From a checkpoint of a small transformer trained on Wikipedia.
Size: 10 layers, width 640, MLP 2560 tanh GELU, 65.3M parameters.
MLP neurons of a small language model. Each row is named by its layer, matrix (up: input weights; down: output weights) and neuron, and shows model dimensions 426-639. Each number is 500 + 25 x the weight over its row's rms, rounded and kept within 0 to 999. Numbers have three digits each.
A block is one neuron, or neurons of one layer that tend to fire together. Before each block is what it responds to, as a language model described it from the Wikipedia text at the highest values.

Responds to: Object pronoun "it"
L2.up655:448509491493494500492502489463504502530497445467490472524489511464554500516513498509493498538502468508473511492486474499533494516513447471465498518477470477524488514532511452497519504508493478497542496508487538483476491491527557527500498499468543522548483497516526485489543504534536465494492512460515496505471509530525513469507492509476484502505512520536487513488464498475443502448510555505434488494491506517472485471497479509456492506481476473493523477491462513510539504492509529486489499456511515510485480498494501508521493507514485490485517482502484514447467461481460504506515484524500509534513515513521562492493485509481477503504506500499
L2.down655:501526474501566497490448443541461453459506520509541487506504506507493511457514479512486479450494506496466527490464475464546485478469511443475516537496535500518472543497474482487491505484495497516470534508540490530462478480496524501502493446486512522492537489505505531450498486445495497503510507486473526464437538485521504486458527492544537458466469470527454514502470499517495518530427521489511554537484476484498483481526538507530524546476513522517483532475527443544529463517491443479498533530506526511506489495484513513493518520457489497503494488528474539483472511542494483515480528493502492501512530470479506500474512492524508510489476494525
L2.up836:518510474498462468476484488494458487496440480495505496477495548498504480516507507464489468396531557523511505503449472476497484498516469523475483507465534447495516514505500487433419477476507518508504466534458493512521471514510509492474500498522516489471510470522478506477476520501483528511499480522538524480481485493526496512528495510472479489490515533483470516494509500440480497482518530524488458534496478524500455461542514472480471478487533497485518456497484487499530481473509530497522533491555514495537496496496515514494524524514492486526478503502513501557498513445497478481531503505506484487476512491511525534526523482457505529486476513492
L2.down836:492462517470556493501524481495489504462477513475518521463488500501509504516475500489435495488490518478458503515494476503504503490528563475537525483527528532506518510526489497491480487489459491535492510493533539488504489513479518501497485507468495505597487513503535522461462537480519473533515489530489514471492490488535526510499518474472508471495498516531526541541504476498528535492565500505519472462530470486473495513523511513487498532483483542432488496533490443519485506466522486495504445451533501522530499489515523549501489473496496521491504504542454526458481487494480478525488472513479519520487496538515458532497502507555523481504489488528
L2.up1018:527521502506512458522496498497509489513498538506513485472477509491527495477478499482512488511496548486530498505542458461512509486522463472441507505490508467563488499482487485522482479494491504459487501521533493469474471511516524489428522480493497508483514459511535502520563496507464543525462475500503539518449512481497494515538501454502500541546512491495542471478496511494448491481550461505534535521490468490512457490520491457481466468526493503494529472486487494500463473496516492487445480512525512456542499486495510559497465515487499520526477506487478512517462523475472456534488488483491460469498506467506515500493509454456514506540508506515
L2.down1018:469483491439504516491522503476468539503492515486492496493432454491504456471525553480441492533515488491488501475536497512496511485486541469456553507490505540520517547513460512524488501484529497476515512519502505502479525514470529452487456528466493581551544492462520518479509502494496477526479504503470528474501543516492494518519514489529484531481499511538491493499479513464519507494529517507536489541512460479499515478469513517504529483504520526474497460478493423528493533482470498512506515489511463459520531502533481537510505497484546508516478498543520509508518526528506516500476480520455497518509481516484502533497486499470509489477509500529
L2.up2416:511496463510505422488494501490514520488501507492553516530495453470491504542505470514511477472518513489530492487523476444555464497533493473450512514488528545536536493523469521507497513474483507510490499469497498498484484513511532498523464458533456489502502521479494531480547486488536503541485498510534513533470499484460507542524483515520504470563506546499532533499483501504456527455530501495513524486497528496537502547575514474513485450510492542484480505480516499491477470509477524492525504510531502499529495498502509502512519550488490532513515443551508466480462501514464513463535483480487467532478538520482538470539527496505512456471460458513
L2.down2416:452504457492518527518537537465495522485493504461494481492500499553493500516514472485503512485472552405499478513501506535487492502496549469478499496493493529492532520425532539523515491511518506512456472517496503464522505517496527459533468494514534459539511529519523477531503518476512480536488485540494500487501496472455521526509540519528524530527511519494524480494473492488496536520475481540521477427507493504479484514521493499503500473497503551489525535514504482524497509496521491558560488500491518519513530459463459529515493517492486503502530505514477515496501468511500481489461522461507520468480503503500488503505502505521531508493520487489

Responds to: Word-initial fragment after punctuation
L6.up1086:502476542492541475421491506521546531479515479523517559488480516495482513464501476437516493466554471486469499531545498516495560468511529520478532478496506540527494493509558484473503521522537508472508465502499498520513518456509467477525475499506532493491485496513497507558535478479493479512503496529523514546476505445547479510526528494495483530508536484508493515491547507476523456538472507496481510521478508521509489517477472521493429502511526473533492507461526494514515479494553523490443482451495528443495525508493471526502480510481486482468528527516492471514507496530464442483520483511510464484510556459545514509530447500489496505495559458524
L6.down1086:490505544501504496500510533519519517489488487473469513526555498499502521519494480490499474485531469482546533477491519507494485504480506539499529520495480499500487495491516475488483529489554481505507504498494529507520500478488486486496502493509526482496473501513501501506501502507497509543499478503507496503499504503512500499508474489518491787494532501475523511509504489498524503527475504507508503506352490516500500551504481508507509488532481486517491506482494492522505482521486455517505513454492503495502486490510499538508472496527501487481507510527476526516527517528514541515522537470532511476485513470474498510521473533530503490477482499495

Responds to: Expansion after comma
L6.up2033:546509461519500490442487467473484466476532518489508515519461494507514491494475504474458512489472502489465509524518472514493530479508504468499504505529451493495532523501500513486508512503498519504512495523562476489503479487481503469516500520471496524484479452501543526544501466515555525490501507446535494526501509517483520484496510491490470510456497487499516539479546539505536552545467536516537474504530508510498441511554477460505484502483505523490496494499446498506517542502515469516527474489554541542528484499468519500500477484478471463458514475480496479487477487555525505506521478533525467512533502498509493520573498507506502470476533499470
L6.down2033:499501517503507507523484539516524480503518508462521452499482483517553505458519486499529549516525509494509512513493547476487505499494513508488466449523543548483533494494527498525488529479429491506462552488457490535541505494502515512490480465530477475470497531496474493477540525472472470521513465540510510516530507487483474461512530498501528497521483521478508505427447500495501519479522477432482525506505504455484516491489513528546504475518466488447564496551466514482518490529476537514486486504451462499534521487519502522496540514518503520520484508559531541458524522494498482539476506472489532467527518474474471462484494522516511510530492469508

Responds to: Date and time phrases
L6.up532:493522486539477519499509491501498519527513461450517505469522510524456517509495469499519508502501475482471470549500466514477499448524555498484489540500474479497535521502475477454495515514532555472498484547499481486492553492436486513512481511524516495553486486522474482454482513495541496497515501505504494480484498507511496547548508473492524540518511478524534517507521490489513507511476465498477472523505558485506511491529522507466497560508506478599516483513464544487528475472547522528498477493491447469521482508499530518492529492460499531494492463524524500534492485476472482485498466515514496487531495510506508530487498497487514472504491507472
L6.down532:464507521460494486537495506499482430491557487490491509534480502489467487523504475508549486444520509536488508515532504496555476464523485473464464514476490460499474487486496497527506468472465506491491519482536519506536511468491522520512523508552484514476517484502513502474545513515534474495516502523501488493576478470488511470508505501516480476542506480488484533502529545474486502520500523484521510507526531491533504498481468525480504516482495457511523500494503470479507488511521472503531503502467538475520479509488526521495479488455521485510481508508496481504513543500548508475538488535498512513452537497487499509509505527490533534438523516440

Responds to: Capitalized "St" name openings
L2.up1:544501513525516458433494491533477512502581488431512473520465496534505512549548495487534483521505484486516465514463515467471544522509522526545547506514498524481479481513491508496526508491526485500491505477529486533473517505481475516463541483532519464492482489504543493478523505475533517494513473500485467461494477545537497507494503476516541493497509513493560518500513485558503501502495487522491456528513501474488472519486480528504499536489527465480503485513477537444508567480509480520512473501473543525499518510488508459508484507495518488497503494546490498492526526534535471447488497469515503537517513513493482471503472443496487493493518538512
L2.down1:505497493535443500478521472535544513441502517533545501516503479508506504473501495524530514508508469471503528538490527475480535500461464533487512487492484502482455467482506516520459535499538509491490523497518439506489448494486517504468505483536506494532515482499487501475549487532513534463511514482475478497459462522484456506486499486529501532544501493523492506500526484513497469495492505477486532485498508483491485500479536547509488503517527460495519479471503450482485514570556485501497512508508551517514495500526501513515515548503558505489495517479492485540486531519464507467504532494451521475507481450498491475460492496507526490519509516471
L2.up23:508427448489483527481516490471513507486540494501426488494491489547479456528511480473484468473493492497510505517510531491477535522486536470545536515533521525473475451497511521487459496512502549467509481508493548499515564482533493481468468485466484502468488507485457468504483497479509501465499460498470532475483459536487497496452507469488490493519489477495495514517492510520519520476507490492515485508487471514503473476481466505485537529477522489476475469549490527530465508520460500533474522511485455478499531467464483484507519498486481460529505499502497485507480522514533492496494472498538500501534482524484559474507500479492486473524516522514
L2.down23:459452472497485462517515508505470521478471521526515480490510523537469506517505509496483495512490515471515509479512529490525527507485513518518475481547528511452488508538509497508492458511572498498545503497443507482531445505556532478460491490549494466513533441489516483487490497519442516493493518489484415465461493522463487490500460481512516505466545480540497485530487490513494482494491475503483507482476519493505506512513505533506502523516488473538525519501555469447483516533511494490529535514554533554519542508511502506474521518506522464492536530497443492488479498486514475470459507535465474497497518462471488498502539500499530451501489482498
L2.up390:503473486484511508491496494507465515502492486539488474525503534522510499504539514563508494505530501548523445471473538490506499482512482524502545515495515488490490516528451541529549485479502521508521480511505511546500478501534530518516510516500507530517466458519516519506496504506473489519511484507536474511485527436515545523488504497498492498501499478467497534527536499533508541474477446557512524533508483487468497519457455524502513544509483517491532557462481508499478505518496494471464483539510511516503483496488507540501448458463506523483490514447495509471501484503518495549529485521504527506466512520493523503506486468503469522507505531499
L2.down390:541516476446533500471481448506480488481557507547516484486494468511522549484555487526530489496497519505551530465479518530504487515498491515510483519470548513495510537506481500493508512485484536497530506507485522487483473494535493485505476461531492452480504505493490515492590500505499511478509495527521497483506476500484503510484512496508467498514535504504476476530553488516482511482486470458511525471491501500523509466518506489481483508557494470520505505520523487492476502523524484487503518512441519507460500469449540499489495501487502479489498529478472518507488508487502461501515523487545499504559495520454538507495467496509507501475487508487
L2.up438:544458538508539527517471542505511513501519553546452467504516574519476528507496496467527511484493510523483491503511493530488493517499537492548522513529502495523505503528475463538545482490505534470517490490502472527522496538546472483496508514498496506513463474541503487513515496511467495486464477496468468499511470504484489522505581499498475504537523506480496480471458495465474528504524544544476483461518458497512497500440459495473513527488510489507491488479492472536514506520519488540510532500472510526491505527433455517473532469482473508460506493492491515497481517462539496503465485428547525464463496476509489467520443522506442486539497498497
L2.down438:506486513520470486507469486490488507506492494468484511500509525506517499511520512514469464558519467534539498473503514491498491504472487502493446495498510499442501494509509450524507503458505551437496511529536488492524525503475500510485543468491533482479511461526477484541566521506481496410528504494509504530513488515503501486534487486507470501515520505505482509512489524510522459487464461476517492544488484530516552525500478486477484477470455472489484471523479451543489489481479448483487552482480509507526507508508504501441505435519486493496477486486528537482504485503523500502589500526503548495508460510516492493505467495517498511507493534500

Responds to: County after place names
L2.up871:484498494517477508526481522511498517483515510477455494486440480540492531460545518460550524512487435526525433524467460537473478504511548516501465504488503530506497480466480542489525483507498538495523478452488480498522503508509511502510516473477500553471520488506491440473500521516474506482558503478457510508497470504500515488476480554513504532499509505474518496550536510540489493534481507477546506476490482477525518457484482494495509534515463538522481464492505484487523565524508480523514499542447504540498510475487494559483482486550496527501544484477496493486424528531496520452543511521495522511528472499497512500503498485524505546508530492528
L2.down871:519437455489459496515539517485519511528487473527516510478530467483502514509444499515516500515533502489486542509543430538468454495507500484511507533504512484497527520471498560492503487520482539462507487487487477500499483517510471535466526527493509467490468488523481524496495523535484501501485480512471510491463533476513526519495504505527493509518508502494509459512493488503467485503503511506510517516518475526488530457531539448476513503525476466511525500533496541483531515472514505531473504509500538470525524509503488513514479475570492481483516466479508526519504501479491565505502472495465495490495531520560524490561515490462505521542503480534
L2.up1102:493519420457447520541514502539540499493473480495516434450499544522511526512515531456489510524510493494506484484493511484544503497523488484500450508497495454468520497468513514484474518511497468513516463538511501475459510467551489494508518508503497483441508486484543536537517504481455518520521525510510531507499488430494517492503486521492508492528533470453535538493530527481480525493515521560539485479492487493553506478488511510496515514534471520519516479495492492463496538465494508528474518536476533485509506505528473469486514454530530524501502501509499502522550508489473479502534477474503506515482519477459472494460535500499499480540530491463
L2.down1102:487487462470486520488514461514522485505497491530516480490471526477511539497498494483493536551466485483487474500500500495487506500497497462518500494584493501486509488576503474510479486535500512485487487498528477515457482481524515451481498502512493541473522455529466510480492485506492485505503484511512498468526528470518508521510529478495528501494486477497523486484515473505481513462521488527435478500487523456513473534491503533506506502537452437486459495504510489513518533535475497509535514527514463500472511456467526491505452503468489537499511497475492466535531550496529528482500512480506507509524477510475509559500535515482508537491513518471
L2.up1178:514485512480456488475507487527508504480466505448496470540548461521554485529470491493498476535522464504481529508485487476467518526502503539503524485516493475515505471530492506503536510527498537513518500507520519537484512516492504483493504479488508500521474500490500502510486495477531508551483495495549506487515501474539476558507500492476487505484512527523484493517505510499522527529492467497469515495505487479519488553500516513517488497495547535471531526467570539521510502503493517511497519479493543489481478464526527475529482508478539505509503553535533473495533480496470480488521501516474477508463449557495549516482475514488476461473482523497
L2.down1178:483511469451497505482445515500504511469528525500533516496534524543569496462477491450533520500501523489532487504494511569472482496501479484512513501505475499485549509490518490467474526514475473496516491492501484477501448498502514463508520509502495540467496496519512517499519519458501548514470511545510516507547505476517457536524510496526518480490514510523476475506492484500510502477509495482492470455489489498445492526581467498479500469500473502511483505501534469462428512506500515449536474491492490523489506475509487467535496539482514483505495520489494505508496478511510487441465536477482486515483486473496543541454480489480468517504516499506
L2.up2065:479485489505461515496515508521513479515518519495533466476451455522485472451491508491464534454499518482534492502460479503525508490514537524522509498504498490501529518500530516465556518512505507477452521568522448477484510518504513506515493463508519484486527482484488514545493497474433514485496496510491482500525518455493495498510522532514465510517495516462523511511512510545510500520506428502519491480504477516515516509493497504510544511528480532480509501533513516516447499528494521494496518505511518450501491515506490525530516469474525524512540531470491492508513537505482529519549482561534506500475456459470530486464537499524517479496529470476
L2.down2065:552476494443463516466557496469486522482493493500493500441510507511524535494522490496512509511488488461526468514489498482420487530508470484514509493514496533498536470488499520518476473560513502515501451515488483505467492518527509477472477505536547485473528521513550516537511488507462507492466538508513517483494493499546488547532538474457496550512483505524488464473530486502472482506499507512466465501510514483509513473475509473460514492558501497534514465515546467462473532523472538515514498532517495527517521504503495564481514538519528478471498465459522498499526480491511488490457507521489485515557524466533510510527530538444501507536489451512

Responds to: Word-start fragments
L5.up629:525463528473488539551531475481519453527507503479473537521501491486470493482481473484457456423463530552517497499471467528495533493493503491473491500527461496515482522447546482449455536475502447456528456526507477517500474506464535540507509485468495499490477515528516526468501500496479527509497516531550529488499495476522537499512424516534516466490497497545492520487512440529494564498523502492505481501487500432527478503501548499525514504530542509497483461447477474520485481530549507538461471485516510504527509510472473501510487506540499511512512482531468500530520552500508504530560514500462513481531458456517490498517445494487495489535514509514
L5.down629:532467520521501497471459466511495493495496463510529508546503511507499478458474527499511464533527530481451502520520490484472489506504463498506488536571514530518531532522526499532450532540529490512534526454510523482533506503484493510488478475502507499482496487493463492470447517484503443475478499494475494493506516494490498485521471513464485508440490433499491478462476507475499517558476514512512475510497517468518507480496478464518482533511555482531529553484506486517450521478514480483496480459507486526514496509493473527472502490519512455491530496551564471520517519509535564461494522508516509563494516523477509508483489533463523514495515494488
L5.up1319:513497511515491549522513471498504513467490514513497476487517517504523560490514481485483482507483520496511456510490490487496511475506534522511502498471520509534473535495524496493483524474507506431507481519518547509471498493511512477515506524459474539476519494526478525489493523453522528489511517468515493490488560489489501512494462430510482486506437460470491520462504509493482535505553500505488472475505547495506521527465518480483514487502490498496491494511477481524475502486515539520443505495504485502499522511504505472505477518573508508469519484507462532513522499509490474521487560538488477537528509531519519506533486461504484524519503521542
L5.down1319:549493504461539469462491497520476461550509512530505520520468482474508464469467502522513523497508563466547530496499534516528504483450491514496488511535484515460568517535482435484527545512515509495497526496525484475543477482511453488483503507511505467517525507499481555491458478498471534485467503476500494497483520504494454516491495463501481505492493509471533486489525444505486528521478464486545463497528564491489505474500517477517492521515543495482547480503487509490515464468470471539561449482526490486501459511500470494460500482504533498502489488510527511495504468516479532480525473493526518479486542490499519528480523518494516494537454479501
L5.up1741:478498503534523490505531493474493503583491480526470484532498505557479516523467481488471476459470497499498509475501509531492553506522451513450469494506494492454512510471477471473478451503487532460492520482522542496455454442463526558531483495463455440518467531513499485510516537515493511461489502474545490481557526538496510509485473519464520494501541506516498494510485487534483486526533495496512486490508530488494492529551458511492490497512535500498510517503523461535478516490543485530456457496528472525510509513475503450535492501526547531467505443515513478490491495497484484444461506512467481457529512514494530485493505514501523507543480458480
L5.down1741:545467514491522505467532473460523458511473491481479479505521506523473467505494461456511498517561545499490559474520518491509498476478451464448479498513547518508492500523464508516513515506471496468497485499509591502485466501467468518464503499490522485517511529511478495528495453526463504449538469518535509518484512547436475489485512510499495513530475539492523522524470490529482479467492512503518482513525492498455491503507494456474441513504559462528465531503440516538496547484537511486555470460436483472510491512511495504485507514490490493521496485558524481507494516494463486547449502505511498530471532482463506500477465473485519489503539514499
L5.up2223:522531534488522519519516495497475508497466533487492512505523537536445518499547485513430514505502523518483531486485537462482532507515495529497510502470521541500486501485480535473531517526500483448494511508528504525519478484512491446491490506462488496525501483510524478497502490517477498500468462485534507507531488483487505510515521469495476502472463526484529530487486527535527487515460479470481466503504495544520519492494512504522523490503521488506432481488503491512487434468520489509487519515501496479464488461513464512521551491569488512522508493506489536515561500509503552479481540524498494518525535521506497543501508493467440460537472479535
L5.down2223:528516472479566501481484477476532508476476469572502459493473497477499467497484519505526480517496485485484496498492515503504515500481492508503498518485538502496525503529534435560563496546477530496547506467544510505544479538512474520468544490501536428514515520490457554538527493500507483489493477481524511513487524483464507501509520489467505472518488495520491494494501504469520497524505464506503466531543488493539523516515486453541482536491519448526514459548466528465461506509508485566471469514513488506524477487478454506482492530501512506523470463535494462522511454461496499491557463471517479491509520457476505536510500506490496526527499475497